python train.py --num_key_value_heads=6 --qk_norm=false --attn_scale=0.125 --tie_word_embeddings=true --weight_decay=0.78
MLP neurons of a small language model. Each row is named by its layer, matrix (up: input weights) and neuron, and shows model dimensions 48-175. Each number is 128 + 24 x the weight over its row's rms, rounded and kept within 0 to 255. Numbers have three digits each.
After each neuron's rows, "fires on" lists the tokens most often at its 100 highest values on Wikipedia text that the model never trained on. A number after a token or word is its count.

L6.up1467:094103110120113127129149112118110114123162140169115083120142080140134111105050119149108145118129125092151136127111133095104141119100139110121118147122165140120116105130129144110137157079145143137144091138151077122131127107174131120127123156110131126124103101100130116100104115142150115170128118116112108168168128112128167145156122092171096103157073133133133115149081135102119148132134
fires on: "\n" 41, " |" 39, " (" 7, " " 4

L7.up398:115119118125112135116103140144102126140158180148113123179099101113089101120115161119118126157106105098192140157093161151135090144142113086118122103159135126142075100104114155081103208102182205122136139144112138111160133131140113120096142104121116094084108137104110099115163069169150176164085165146116119146112125138097150100150136129153123124149060131165134109140128118106124122111156
fires on: " the" 30, " " 29, " in" 11, " and" 5

L3.up1179:115110166106106099118151159104121179141143120123123128159126072121101128124132130165134105097129106121147159159166152141166090166145099074112164157130081122143119118146106137077116155099132095151147120162117119224159106111180151142152118124129122169149110111128087075140119118144080125152134131162160113128131144119134116165148137113114117124140119160112119094139169131117149093122105
fires on: " (" 35, "," 34, " P" 10, " in" 6, " M" 4, " 19" 4

L6.up1388:135144118144134127153169111126112129117170130113114103121133114130112131113099109112165131091096133127145113106174088139152115108142138118110144161164094135135126138145121118091126152123126094156147103103145128126107053125142121149090115087114169092131136106136123170129127153142156161123085149127139111133136135107124130165125161142101151129088130147161165121183124082119138098135204
fires on: "\n" 16, "w" 11, "b" 9, "n" 9, "ner" 7, " |" 5

L6.up6:108115146122138090129156111109138117121130175137113090113122105110146115093079123133093148116120115085165132111136151107115133120104151070122116096142160110131103091128122132102157164064142145137136095159144075130124119103166132094132138158115149161108101126101134122078118116163111110147115108082141093160152120126116162148147149115178121120142112137125124115124068128077159122110121
fires on: "\n" 72, " |" 19, " " 4

L3.up937:130114153147101119086140132112106156122161116122120095188131064151130130163106159112180114147132144119134113168166133165159066193108106119101140134131130100130098124147112126074127175103134141131124136138121095111141097123166099130149111130111177093096130080152124092132147122150119128151121155135136111137126099157135123113161149134113128097144127155159140146205144139111131137135138
fires on: " the" 19, " |" 17, " in" 13, "," 12, " station" 5

L6.up1532:110118167110091123117163139178136130109174144108078118108139107065108125159126139118121138118121104187165125111131114139178131130106153167109128142124090165121106132128130113142128125131158144125113092168103142130132106115192076087106153125106121131151094085107135117115176150107117099102123149122145125135105117131109128116100158119122154165141127152073150071131124155123130151132170
fires on: "t" 39, " and" 9, "hen" 7, " It" 5

L6.up658:095120087120104111128117157106124129085128147133125127145150102113153112120120104144107141122136132108132130129145165108136145157088106130130117104126115160087114116132160159125155147092133138140107099185132086120171082080170123096129134155105146151109136090115107144073113111156119108161125129065134121142133101101124191114136182130137156091131093122102142099146070168096122133140120
fires on: "\n" 100

L3.up1165:138110127101139074107132096133118157142114148168113161152119138131120123141137174133125120088143097109133129132149166095175118168187134087113126137131122123155152087133168147087099168081125163147125147151142060119126110126145105147130152100119153098161097127132103152078122129152107114106114159098163113093164131130144090162090136124162109133109133143143162126148117136125118162139157
fires on: " of" 52, "–1" 10, "–" 7, " –" 6, "6" 4

L6.up976:109134110123110096136133151114162142163136153109089141139142134140127074123137110123114132132081121105114132093138180092141172161139176140113113197179136128174107170139137075131174169124145144122175146067127162152152137135124113118116137150148159154109073124147096108127106142113123175119108139119166080095160128127120108148142110089098176138141155086091117104107130132132146135146172
fires on: " bo" 11, " g" 10, " The" 10, " no" 9, " la" 8, " w" 6

L6.up1416:089118131135085078121146103106162123137144139159136094105145101111154124105057132118135096093113138123133097123120112098148137148091099124099124172100130139158126107135138140099147141072124158114135086165120098159141118088155135071124113145127137109118138106107142108055121120158128105138126121100140112140116125144158206142128179084182136134142134154108145100156100179107120134139119
fires on: "\n" 49, " " 32, " |" 5

L3.up1048:128098145123105099113165138139123174107178177118147059130124104121141107094123168145137127151044140134140136076106153142092102107098099108147164150174152121148129130143103152157128089096143096124109143140198146110136107103123163137147116150132127166172110155112106127112135121114138161118104147144130109080140143115046110145138166150092147118128147120101122135142118094154160114115135
fires on: "ki" 17, "field" 14, " University" 11, "ad" 9, "dge" 6

L7.up719:156135128103109136097143151119121119110129135131116142164135164150141166107101101116114160107116149154170091071137167130103102109118072089089169078126140137162136125148083143105140152163164154124099127140118103094093128107143145121117155146087117140164137131113134131151193169132122132116100117117098106134109171145139110124133157124123112073150154142123123143107128100111164152130163
fires on: " de" 54, " Le" 10, " Al" 7, "tern" 5, "de" 5, "n" 4

L3.up1139:103079073097054116127165131084145134132147122163138113124118099140180147136093135126109112081128134119162109130154160110120160144074162136119144129117145108138123117134104144098210124090136133112112105156167096123152114103132122101116140139114090193153138104136105086102146111124106098153123110106132120149092134161137143126166143119139120105162122159074114115144097125086129133061127
fires on: " |" 73, " " 14

L6.up1209:124141155109110166109115134150137113103124150124129101166140094149086136149148118160104170119092146147138153160151177162119162157124150133140136122160092122125125101132115100148131113086146141160090113150151150141160169118125101087146104141083144091141114126114138129089176143106145154116165104130103115111104128190157140144133158119120157100160108114140115116134093107174132095178155
fires on: "er" 25, "t" 13, "at" 10, "d" 7, "ch" 7, " Car" 7

L6.up1378:123120122113103108124136150169157158093180186115123122123152152142161123148120080130128139111074148123142108113119148152132149169159128136126171107116119111084130135117140117083138147106151137163123170135181112086130100146137135148125153144067140140149132141188117113112133153115105178130143128068112119116134098089124108145157096105126135070113093128118140106082114119117153104179110
fires on: "s" 33, "n" 20, "ing" 14, "w" 10, "ed" 8, "er" 5

L7.up445:130136103135169134130130114147114120111124179128120082114142133127155145123130100126133149104077151128136067104121104114115144113129114120084113101131169098095140156108134146090103152105109127103119096152146120102119109141182158131145139138098156168204125090147087131143154131175141177147140147136106102128074127083118117113125157119100139110125116150131115110181126101146145155182175
fires on: " De" 16, "n" 13, " Le" 11, "w" 8, "il" 8, " Ad" 6